{
  "n_layer": 9,
  "d_model": 576,
  "n_head": 6,
  "n_kv_head": 3,
  "head_dim": 96,
  "d_mlp": 1536,
  "vocab_size": 16384,
  "activation": "swiglu",
  "norm": "layernorm",
  "norm_place": "pre",
  "norm_eps": 1e-06,
  "positions": "rope",
  "rope_base": 15600.0,
  "rope_fraction": 1.0,
  "qk_norm": true,
  "attn_scale": 0.102,
  "bias": "none",
  "tie_embeddings": false,
  "parallel_block": false,
  "init": "uniform",
  "init_std_qkv": 0.023,
  "init_std_o": 0.0286,
  "init_std_up": 0.033,
  "init_std_down": 0.033,
  "optimizer": "muon_variant",
  "lr": 0.00542,
  "beta1": 0.95,
  "weight_decay": 0.0,
  "lr_head": 0.00438,
  "warmup_steps": 0,
  "schedule": "wsd",
  "decay_fraction": 1.0,
  "decay_shape": "linear",
  "final_lr_fraction": 0.0,
  "batch_tokens": [16384, 32768],
  "seq_len": 1024,
  "doc_mask": false,
  "train_tokens": 519000000,
  "steps": 22143,
  "dataset": "wikipedia_en"
}
MLP neurons of a small language model. Each row is named by its layer, matrix (down: output weights) and neuron, and shows model dimensions 288-351. Each number is 200 + 40 x the weight over its row's rms, rounded and kept within 0 to 999. A neuron's up and down rows have the sign that makes its largest values positive.
A block is one neuron, or neurons of one layer that tend to fire together. Before each block is what it responds to, as a language model described it from the Wikipedia text at the highest values.

Responds to: Stat table cell separators. Spaces, pipes, slashes and "(" between numeric cells in sports and election tables, e.g. "Apps | Goals", "Votes |" before "%", "/ (0)".
L2.down80,112,240,196,157,220,244,154,195,190,147,177,173,237,278,234,196,230,213,270,237,197,200,118,200,168,191,140,227,210,274,148,236,244,210,193,177,140,208,264,163,255,242,201,191,236,236,268,190,239,206,227,161,247,162,199,220,163,167,242,263,144,209,193,264
L2.down504,264,177,187,232,234,188,154,225,187,156,222,170,181,222,254,230,194,200,182,246,239,201,134,230,198,178,198,239,274,180,204,204,167,313,192,219,175,218,162,155,227,205,183,213,142,187,248,188,174,199,300,220,250,174,205,254,195,251,205,239,231,223,224,150
L2.down632,165,157,244,165,213,122,236,234,196,243,253,271,224,234,221,200,208,125,291,165,207,206,231,262,113,190,182,116,285,267,239,249,146,188,273,197,197,210,178,200,146,199,202,176,268,245,250,189,230,268,166,170,166,258,188,257,225,191,217,140,160,310,233,239
L2.down747,225,191,179,210,220,189,173,289,265,206,283,244,186,213,234,163,201,203,240,188,151,166,160,267,211,121,194,149,176,164,240,135,209,248,241,257,194,146,94,211,183,197,253,168,94,199,206,174,219,238,210,187,226,257,234,254,187,161,193,204,178,253,198,167
L2.down755,209,208,172,213,209,220,180,204,117,222,188,184,186,90,263,191,185,149,142,207,194,198,196,211,205,194,205,158,221,117,215,145,214,213,193,200,254,205,196,312,208,173,217,135,237,229,243,157,241,170,279,258,198,176,245,208,174,279,221,225,205,194,193,175
L2.down767,167,266,248,145,195,185,197,212,205,207,75,220,261,229,229,290,117,135,214,174,218,232,194,160,144,193,289,210,228,219,266,284,154,130,301,224,155,233,171,253,181,259,238,216,171,169,181,207,174,172,203,220,215,241,199,206,207,256,144,215,109,253,187,346
L2.down1470,193,198,194,154,150,270,220,249,226,243,254,191,244,200,199,164,246,221,226,215,121,148,147,195,236,256,142,201,220,259,162,206,176,171,253,198,219,184,228,252,194,142,231,210,198,208,316,240,158,212,169,290,215,215,128,194,225,161,179,274,281,213,158,198
L2.down1523,188,250,209,251,215,191,208,235,149,247,193,172,170,178,194,211,138,317,254,145,183,180,209,221,225,205,173,186,186,181,247,190,232,278,169,226,289,124,225,166,181,225,213,222,237,232,162,216,157,169,197,206,156,136,242,168,164,232,207,107,55,181,202,195

Responds to: Comma after city names. Commas right after a city or town name, before its state or country, as in Washington, D.C., Milwaukee, Wisconsin, Halifax, Nova Scotia; weaker on multi-word city-name ends (City, York, Angeles) and mid-word pieces.
L2.down143,254,187,277,226,225,197,119,206,203,233,182,208,235,241,274,191,368,233,224,189,195,231,201,219,135,247,237,178,150,212,226,188,170,238,201,224,259,184,324,174,176,215,229,164,184,213,174,220,203,171,236,209,220,199,138,169,231,240,233,232,325,193,172,220
L2.down198,208,202,149,229,198,222,163,162,245,186,275,206,284,249,240,147,145,160,198,147,128,210,254,170,199,242,188,203,194,222,209,271,162,182,109,145,182,135,228,189,244,239,245,209,215,207,151,229,246,221,229,224,127,230,182,138,163,208,170,146,242,151,218,182
L2.down384,135,246,238,180,220,185,143,230,221,223,216,235,246,164,287,128,203,229,187,234,188,245,149,187,246,185,198,188,259,157,198,181,151,188,239,183,165,176,170,164,208,151,268,208,192,203,225,245,95,217,134,184,173,225,187,167,220,294,247,222,245,193,197,195
L2.down543,168,216,188,247,173,233,171,222,256,224,200,189,180,190,233,112,197,251,220,252,206,141,223,182,165,229,240,305,181,205,148,169,248,193,190,226,263,181,268,196,177,210,207,225,169,148,177,195,152,191,261,266,138,215,138,158,189,243,149,175,393,197,175,228
L2.down722,196,183,121,218,215,239,237,238,203,140,260,169,159,232,238,244,180,209,179,186,219,220,190,188,311,225,149,123,245,181,147,250,270,205,214,172,161,187,266,139,292,186,253,284,148,197,205,231,162,205,213,87,178,246,221,208,228,215,162,251,87,187,204,167
L2.down791,137,123,226,252,210,161,218,161,277,218,220,134,238,208,229,142,184,138,168,210,145,194,214,192,167,242,231,183,201,290,215,191,217,128,161,220,183,169,142,110,182,199,259,219,201,229,166,178,242,253,200,181,169,263,215,273,203,174,142,191,183,231,191,315
L2.down1160,212,176,285,130,261,176,124,253,172,211,249,190,186,186,250,252,151,219,253,218,232,209,142,161,157,101,181,98,213,272,203,238,196,159,224,170,217,315,222,237,199,247,296,174,244,202,224,216,189,195,217,225,253,168,180,233,218,232,240,199,201,231,180,227
L2.down1251,224,163,229,282,204,217,160,185,256,239,168,222,270,199,205,91,228,219,207,238,204,119,235,270,145,170,233,214,203,135,231,257,129,194,190,165,274,115,238,173,180,188,180,266,201,210,155,256,148,185,227,167,162,194,112,198,243,196,192,181,216,205,192,136

Responds to: Abbreviation and code starts. First capital letter or digit opening an acronym, code or table cell, mostly after an opening parenthesis or pipe, e.g. (CR), (HEAT), | QF.
L6.down199,197,163,185,135,199,192,190,184,204,238,174,161,207,159,196,214,232,162,214,178,181,198,33,154,170,218,187,209,274,180,248,132,204,186,206,191,223,156,234,158,262,98,170,207,183,184,196,259,183,201,250,132,152,149,194,164,266,179,210,185,262,287,188,204
L6.down498,252,156,281,184,204,202,175,177,219,229,225,230,234,245,183,179,238,189,216,215,131,248,257,173,231,260,155,185,208,202,210,217,184,211,165,172,170,195,221,171,199,229,144,175,192,187,216,153,234,191,239,181,194,163,120,186,218,204,261,266,237,211,265,146
L6.down544,226,223,211,159,256,193,187,194,186,211,163,220,212,210,155,264,182,191,241,184,158,211,162,240,247,163,212,226,278,232,188,177,199,197,229,204,193,285,210,205,213,189,221,220,221,159,257,197,194,175,179,184,226,162,225,240,239,230,217,159,401,196,258,233
L6.down691,244,206,124,207,245,208,160,201,198,200,174,177,204,170,223,149,257,121,197,143,174,177,242,193,167,110,176,181,228,172,216,252,247,183,198,106,301,188,185,209,250,214,188,221,183,251,195,283,212,187,188,208,306,133,193,187,206,155,208,207,267,222,213,173
L6.down759,189,216,207,233,176,214,191,171,208,203,149,198,192,137,259,153,208,238,211,206,189,245,129,158,195,203,223,220,192,200,249,205,173,103,244,196,216,167,171,254,280,207,192,222,198,372,131,166,214,240,190,232,213,119,155,186,136,142,216,216,199,168,233,204
L6.down940,173,162,254,180,164,241,186,246,204,121,171,241,133,144,211,240,217,164,184,215,156,244,194,198,257,272,205,178,214,241,253,204,185,224,183,207,221,200,220,134,262,219,169,225,215,153,192,193,240,168,174,112,226,254,139,163,232,126,174,200,236,250,249,245
L6.down1267,226,202,222,259,138,188,174,225,175,170,243,142,164,213,245,197,241,182,202,160,182,190,221,280,259,241,273,207,147,131,218,179,244,198,160,257,223,236,244,148,161,226,217,222,194,194,161,232,161,186,204,153,228,248,141,237,150,195,213,239,183,164,259,283
L6.down1296,193,139,224,172,270,156,209,102,156,228,148,265,168,179,186,232,184,167,212,211,189,198,172,142,265,194,105,127,167,246,194,187,200,172,153,127,158,162,207,254,259,235,149,196,209,125,205,204,206,200,218,173,184,119,156,204,257,214,174,186,151,180,173,194

Responds to: Biographical action verbs. Main verbs, or their final pieces, in biographical narrative right after the subject, telling what a person did (studied, joined, co-founded, enrolling); also subject pronouns (he, they) and "for/of" just before such an action.
L2.down4,217,228,167,198,130,188,144,174,227,152,176,251,154,283,244,208,234,210,285,129,122,176,200,212,153,242,264,156,157,188,211,237,142,181,191,192,190,149,265,216,234,248,216,203,248,229,226,164,176,184,225,206,221,187,202,247,206,168,236,153,334,205,154,177
L2.down246,222,321,151,228,202,272,179,176,226,263,232,184,231,176,176,162,210,217,167,153,204,230,136,174,196,104,196,152,145,176,165,198,201,250,218,257,177,201,205,224,127,240,300,251,186,245,233,166,151,185,144,173,193,165,158,202,180,159,226,189,206,234,250,195
L2.down388,160,214,230,220,201,170,212,214,161,169,137,180,201,241,219,117,183,190,173,244,227,189,136,201,158,184,208,167,238,206,205,140,198,214,217,189,146,213,168,234,213,211,236,186,243,207,149,236,212,164,246,328,207,177,191,226,182,264,245,155,117,140,224,238
L2.down843,229,221,211,250,226,178,185,255,172,236,124,197,228,191,125,221,226,211,205,138,245,214,182,229,220,202,226,184,221,218,244,221,198,211,196,266,208,240,224,211,248,189,241,213,196,167,203,177,209,262,222,238,188,182,233,171,220,173,135,188,458,299,229,186
L2.down862,246,334,181,232,277,200,164,206,236,201,117,183,145,174,136,282,204,210,250,283,209,262,272,227,133,146,185,172,237,207,207,211,157,177,141,227,186,203,263,141,178,201,127,189,173,172,193,214,144,202,200,220,164,236,198,212,178,195,194,164,333,191,210,131
L2.down938,161,188,128,193,256,171,166,194,256,159,262,199,167,234,165,290,193,180,194,167,210,290,219,248,191,187,269,162,149,158,261,169,125,208,213,239,189,249,177,202,184,214,205,144,195,186,169,128,214,132,216,226,165,162,172,253,230,172,174,230,231,192,210,189
L2.down1151,232,246,201,176,189,175,220,178,255,257,311,165,161,167,225,196,216,271,101,161,200,187,212,178,110,199,147,184,188,116,131,243,149,201,184,217,253,185,192,244,191,222,226,313,189,198,231,252,168,167,177,178,157,245,205,187,246,76,179,300,255,243,226,189
L2.down1366,145,222,161,265,216,250,304,243,211,215,162,241,169,182,229,225,151,224,225,168,171,218,161,169,128,222,156,181,205,228,210,212,213,184,186,287,204,218,189,216,166,177,147,189,204,183,201,145,233,194,188,177,147,213,206,201,175,216,197,220,268,183,194,248

Responds to: Acronym letters in parentheses. Uppercase pieces of an acronym, mostly in parentheses right after the spelled-out name, such as (CA)PE, (AM)F, P(W)SD; also short codes in table cells.
L4.down538,276,216,205,268,207,215,156,200,174,286,157,200,171,200,228,190,207,207,243,217,187,129,181,216,213,185,278,163,155,149,259,225,187,86,181,158,190,173,196,204,173,230,244,181,185,291,189,163,237,149,172,219,186,83,295,162,188,93,181,182,277,205,230,168

Responds to: Career activity verbs. Verbs, or their first word piece, naming someone's role or activity in biographies, usually after "to", "he" or "returned": play, act, served, appears, returned to.
L4.down528,100,242,223,156,185,154,254,173,224,279,145,193,205,174,238,303,186,172,217,182,195,170,170,224,138,208,201,262,257,198,211,150,240,193,153,171,272,291,162,199,147,189,190,190,168,237,166,257,218,205,227,256,169,248,227,171,191,210,186,199,121,253,187,162

Responds to: Career verbs and table cells. Main verbs right after the subject in sports and career biographies (played, served, worked, was), plus first tokens in stat tables (W, Total, scores).
L6.down142,211,281,284,278,275,162,247,121,155,168,201,219,244,163,225,145,181,230,196,235,198,202,192,221,110,259,218,227,166,259,182,207,184,137,161,222,188,204,110,215,226,241,226,140,209,201,143,253,263,206,207,237,158,200,225,195,188,188,113,155,197,144,176,175
L6.down363,193,184,233,278,151,161,180,208,217,178,196,307,121,184,223,255,184,256,231,173,166,138,216,285,234,170,256,145,169,152,226,229,179,184,189,157,149,212,154,184,130,174,216,167,213,192,202,177,182,236,221,166,155,219,179,192,246,201,237,232,153,203,263,216
L6.down378,186,208,226,189,211,167,151,193,212,229,207,217,187,209,156,176,281,157,152,223,180,174,221,202,225,266,180,164,197,155,190,240,207,240,235,165,256,200,181,285,110,239,136,115,217,211,265,128,210,221,240,168,267,201,178,185,222,256,130,203,178,209,167,220
L6.down381,184,159,221,179,247,194,142,224,132,173,164,172,276,194,204,230,198,207,164,186,235,164,182,195,183,125,194,237,161,158,192,158,199,168,197,226,159,163,192,239,200,168,183,173,148,195,158,243,206,199,254,214,95,177,226,160,193,244,159,184,126,134,163,234
L6.down664,172,228,230,183,303,155,189,252,250,175,246,220,156,198,164,165,159,213,202,160,190,188,174,198,226,206,261,202,207,194,181,180,207,203,241,240,170,200,187,150,61,160,212,177,123,202,173,186,215,255,113,231,219,254,249,215,137,185,244,254,272,222,182,236
L6.down1028,231,185,153,185,255,258,189,288,115,214,270,151,193,160,258,124,252,148,204,189,266,192,249,292,149,173,194,247,214,121,245,183,222,197,187,183,159,189,289,171,166,252,191,204,251,224,115,213,160,222,188,203,212,161,187,215,184,240,133,260,171,184,195,140
L6.down1410,191,161,202,169,276,174,146,211,166,161,236,265,262,168,180,195,176,202,128,320,220,218,193,211,139,209,257,160,188,162,193,168,203,228,192,122,184,183,109,237,191,127,171,178,165,190,264,153,231,170,204,129,206,146,146,177,287,219,103,261,261,248,202,159
L6.down1479,187,227,236,188,157,278,225,195,254,206,170,256,140,280,236,193,247,218,210,173,186,213,176,173,211,143,221,244,163,237,270,260,223,201,176,187,184,133,218,220,199,138,191,232,161,238,172,207,287,258,138,242,220,231,214,215,122,293,285,211,242,235,197,206

Responds to: Football club name suffixes. Suffix words ending English football club names right after a town, such as United, Town, City (Boston United, Warrenpoint Town), and second-year digits of seasons like 2016–17; weaker on word-ending pieces after proper names.
L4.down549,151,205,188,276,180,226,167,111,172,251,212,197,212,289,184,196,195,159,204,265,216,136,246,163,189,95,204,256,172,232,142,175,274,196,237,230,189,160,206,211,238,247,207,173,208,125,182,208,245,254,195,235,194,169,223,234,217,193,173,246,305,156,232,232

Responds to: Football stats table cells. Spaces and opening brackets before zero values in footballer career tables, such as "| 0 |" cells and "/ (0)" goal counts; weak elsewhere.
L6.down16,232,218,232,213,169,278,213,203,160,212,193,140,127,224,250,222,227,211,212,190,249,175,162,176,192,131,142,176,206,183,90,163,189,174,179,226,193,181,208,179,160,216,161,241,262,275,198,190,227,122,222,125,193,231,199,259,238,241,185,268,113,180,144,187
L6.down250,164,313,234,167,260,249,191,257,143,212,192,254,153,222,202,206,228,195,253,220,143,191,225,130,143,234,260,177,186,179,151,241,188,201,166,225,227,253,226,203,206,187,192,232,249,200,160,235,179,174,245,219,196,208,148,228,270,270,223,177,67,264,173,176
L6.down358,94,245,256,119,140,183,221,199,248,166,179,180,235,192,131,214,239,211,202,126,158,171,238,231,297,158,239,151,318,186,224,198,183,196,182,186,268,101,223,230,195,202,198,225,208,132,180,231,181,248,203,201,275,186,227,189,261,185,248,167,147,196,244,242
L6.down505,243,214,181,209,195,258,221,222,201,153,232,277,181,166,263,191,158,166,271,258,216,218,236,179,183,209,233,140,163,186,166,160,178,158,126,196,116,235,221,249,181,198,201,242,145,174,214,265,159,161,179,203,155,174,245,193,252,194,180,185,249,254,211,214
L6.down773,296,196,194,167,189,169,177,210,173,240,216,246,230,230,248,249,198,192,260,178,191,191,136,221,188,134,244,212,229,247,212,227,189,211,212,231,134,252,247,185,188,193,155,184,224,245,156,189,180,256,211,233,194,229,251,175,188,193,248,183,323,213,180,198
L6.down1111,162,142,250,200,205,173,191,239,195,246,199,148,241,195,207,173,233,228,218,186,212,218,163,146,200,205,258,246,215,219,194,163,212,197,200,154,145,275,197,226,139,176,138,200,202,200,202,168,192,216,229,115,217,204,274,270,202,192,214,216,151,256,186,208
L6.down1178,167,269,168,149,216,212,187,281,210,224,175,243,195,276,258,182,218,267,217,229,201,252,195,227,202,111,193,258,220,231,151,155,209,166,182,220,251,208,174,199,266,249,178,209,117,238,145,206,182,310,211,232,194,158,222,278,165,188,200,201,222,191,195,281
L6.down1399,195,171,196,161,165,209,236,220,203,232,114,219,202,152,248,217,154,207,165,225,237,239,205,282,231,256,252,162,275,259,276,127,252,270,163,213,137,192,243,221,154,187,215,278,268,115,223,204,170,181,182,232,127,246,181,273,211,152,209,220,372,223,194,179

Responds to: Head noun before "of". Abstract head nouns, usually right after "the" and before "of" or "that", as in efforts of, the fact that, suspicion of.
L4.down89,211,180,231,179,256,163,136,266,187,182,187,204,194,272,250,275,161,254,188,190,137,295,115,161,230,159,192,162,236,133,244,166,189,268,212,196,182,238,218,200,208,92,190,198,260,195,184,198,297,146,227,226,216,298,200,223,198,184,210,184,180,239,218,200

Responds to: Head noun before "of". Abstract head nouns, often derived from verbs, right after "the" that take an "of" complement, such as creation, basis, construction, methods.
L6.down119,163,149,172,151,199,237,238,221,203,221,156,179,150,206,204,176,268,221,266,154,209,224,236,210,131,239,236,226,199,205,188,187,213,230,203,199,152,239,253,145,170,206,174,182,242,227,147,232,188,188,208,186,231,144,215,80,219,177,202,271,345,243,171,224
L6.down308,234,288,281,152,221,245,219,140,233,170,230,192,203,176,184,177,156,220,183,225,243,175,214,182,246,201,221,167,211,200,208,238,256,269,161,163,216,210,242,223,213,264,152,185,223,141,216,235,243,236,206,157,274,171,256,152,218,242,214,260,255,148,220,207
L6.down513,176,259,255,166,218,250,208,254,207,224,127,245,205,240,189,159,182,172,177,201,264,199,191,152,154,217,187,135,171,252,269,150,230,223,231,155,94,132,159,167,166,207,297,205,213,213,195,179,152,212,234,199,184,171,231,219,172,252,188,204,170,196,173,213
L6.down795,204,226,192,145,170,258,254,197,114,159,226,168,233,181,137,206,180,204,152,139,185,186,210,226,227,228,143,251,176,292,215,165,185,188,205,211,231,227,212,193,194,186,182,223,212,139,164,218,175,192,153,87,196,319,236,182,217,243,185,200,162,165,241,162
L6.down800,173,180,216,230,180,211,229,149,210,173,276,190,263,216,180,148,188,235,204,158,138,243,158,232,210,197,206,154,213,216,179,145,295,189,200,254,252,123,98,212,136,159,214,223,216,181,201,239,252,166,211,216,207,251,201,161,283,208,171,225,175,250,195,253
L6.down934,186,251,198,120,240,184,143,217,131,211,244,252,244,207,199,197,221,237,257,240,108,156,100,147,190,197,173,211,268,301,152,200,227,244,312,192,210,150,202,136,122,137,182,249,221,230,170,217,167,291,243,194,270,285,237,229,198,183,208,206,182,197,200,228
L6.down1056,213,131,146,160,151,126,163,149,190,194,210,208,163,189,143,159,176,79,231,306,154,202,151,206,266,126,177,217,217,135,241,176,167,289,257,181,189,196,175,182,175,158,246,173,220,179,178,166,202,94,132,207,235,249,200,223,244,251,240,146,260,132,166,232
L6.down1516,147,245,268,204,208,176,194,244,155,287,190,152,186,176,180,230,238,154,177,238,144,184,188,186,199,134,223,198,258,264,160,157,117,230,97,152,231,129,137,215,232,211,229,205,170,147,251,203,250,130,160,202,205,152,199,205,150,244,189,194,194,164,165,208

Responds to: Proper-name continuations. Later pieces of multi-part proper names, such as Wor-rall, Derby County, Boston United, and separators after scores in sports result tables.
L6.down525,155,235,141,172,162,227,153,187,229,183,177,246,226,152,223,200,206,238,218,190,201,207,174,246,207,216,232,158,268,204,249,169,214,201,193,118,198,214,283,173,215,150,260,221,162,230,250,124,158,227,200,177,213,199,161,180,244,197,173,267,124,161,205,242
L6.down788,207,271,198,218,234,169,144,222,258,199,251,161,234,224,168,144,163,146,221,196,296,228,158,264,195,227,199,245,156,161,232,182,165,187,287,119,182,186,194,161,146,192,189,156,236,208,151,182,208,208,198,222,266,198,267,194,242,172,219,168,272,173,158,172
L6.down966,194,256,212,238,208,181,186,198,199,191,201,216,223,240,205,166,258,213,201,231,226,201,213,151,204,250,220,181,238,168,192,188,212,233,188,184,218,235,204,243,194,180,210,160,215,162,162,149,180,184,220,214,174,182,237,186,207,253,154,220,112,252,197,183
L6.down1000,196,163,225,261,163,221,226,178,278,253,195,172,209,211,153,189,273,194,140,162,209,209,155,247,183,155,236,209,179,227,241,207,205,190,150,169,208,144,187,163,233,122,242,227,196,173,162,225,241,212,198,154,210,205,237,139,196,190,173,177,209,161,244,226
L6.down1015,177,182,239,265,239,172,139,174,220,206,164,222,172,218,216,230,240,130,174,134,237,245,209,246,174,218,193,181,195,207,189,162,205,234,230,158,261,202,237,150,197,175,196,227,203,187,128,221,209,256,163,157,164,246,115,247,169,186,216,231,124,220,205,286
L6.down1361,188,121,241,244,266,215,192,216,220,186,261,193,223,205,182,233,228,175,188,195,192,222,159,208,206,194,248,195,158,200,264,163,244,115,244,211,103,272,173,200,265,251,146,195,179,168,256,121,151,128,287,207,144,168,158,228,180,258,170,173,212,131,309,161
L6.down1454,175,226,172,240,205,230,161,176,198,181,163,80,195,184,172,178,245,235,216,242,206,227,207,158,204,221,217,239,179,193,219,251,203,215,214,191,225,155,133,236,200,171,206,166,245,204,167,233,179,168,164,215,256,202,158,157,214,303,173,243,230,227,116,201
L6.down1492,199,276,152,142,191,196,217,198,213,236,159,198,188,186,241,199,184,243,272,192,205,210,226,178,169,219,277,200,237,131,161,289,134,255,253,238,203,228,223,158,182,177,175,224,205,177,212,203,143,181,154,161,250,213,217,177,264,221,221,259,171,205,211,177

Responds to: Head noun before "of". Final piece of a noun right after "the" or a possessive that heads an "of" phrase, as in facts, flexibility, talents, summits, houses of.
L2.down100,148,181,212,198,235,227,256,229,206,155,296,105,166,214,235,193,160,177,89,249,244,256,198,207,186,228,250,238,196,151,163,193,251,269,199,199,195,193,224,158,187,188,183,267,180,178,303,153,188,264,186,199,193,233,152,209,269,164,207,207,295,219,183,171
L2.down197,236,199,158,216,222,175,221,163,205,242,238,161,120,176,229,165,228,167,199,177,189,140,217,235,169,171,220,225,140,217,263,184,150,201,227,171,193,159,266,170,228,221,210,206,224,219,195,220,246,210,241,165,169,248,270,261,258,219,157,216,254,128,224,222
L2.down298,202,132,225,219,241,161,274,279,224,209,218,165,146,266,264,232,201,181,186,208,141,235,183,187,204,233,175,205,154,147,156,177,227,208,178,169,222,205,169,266,272,199,158,190,203,203,258,215,281,186,173,152,223,285,212,222,204,234,210,215,284,179,79,203
L2.down394,236,209,257,139,210,227,212,236,195,174,236,207,176,220,217,141,167,179,210,229,164,224,180,181,176,215,163,213,231,162,217,216,200,179,147,172,202,203,210,116,195,191,175,221,264,207,185,221,268,199,280,222,174,162,144,266,182,238,155,244,247,202,104,217
L2.down618,187,279,219,180,157,193,196,178,195,203,196,187,216,232,231,269,268,222,132,292,175,142,131,234,230,174,138,257,172,207,215,248,193,209,250,209,241,200,240,296,148,187,271,156,210,186,182,245,167,187,188,153,265,187,189,288,200,201,206,234,340,184,224,237
L2.down815,243,236,227,186,225,271,153,221,135,289,200,200,179,197,183,149,250,245,196,215,267,176,165,175,226,142,258,215,203,246,232,208,198,204,186,214,244,247,211,238,224,216,185,229,220,153,175,196,177,181,296,292,191,199,220,187,248,206,171,162,225,196,126,191
L2.down1036,194,296,158,165,172,200,222,213,123,244,193,233,207,197,209,140,235,204,145,159,173,274,173,224,210,133,238,215,216,167,210,274,254,239,211,245,150,200,194,213,185,134,245,250,164,247,145,177,167,140,242,220,183,178,165,225,207,264,159,186,316,193,248,262
L2.down1350,227,193,139,233,133,145,236,150,193,198,202,199,129,169,163,179,182,275,166,230,195,244,181,204,175,215,194,181,204,213,221,174,214,248,268,195,253,244,172,218,209,100,192,121,184,232,213,171,254,215,233,166,223,198,151,175,226,242,199,139,118,206,168,264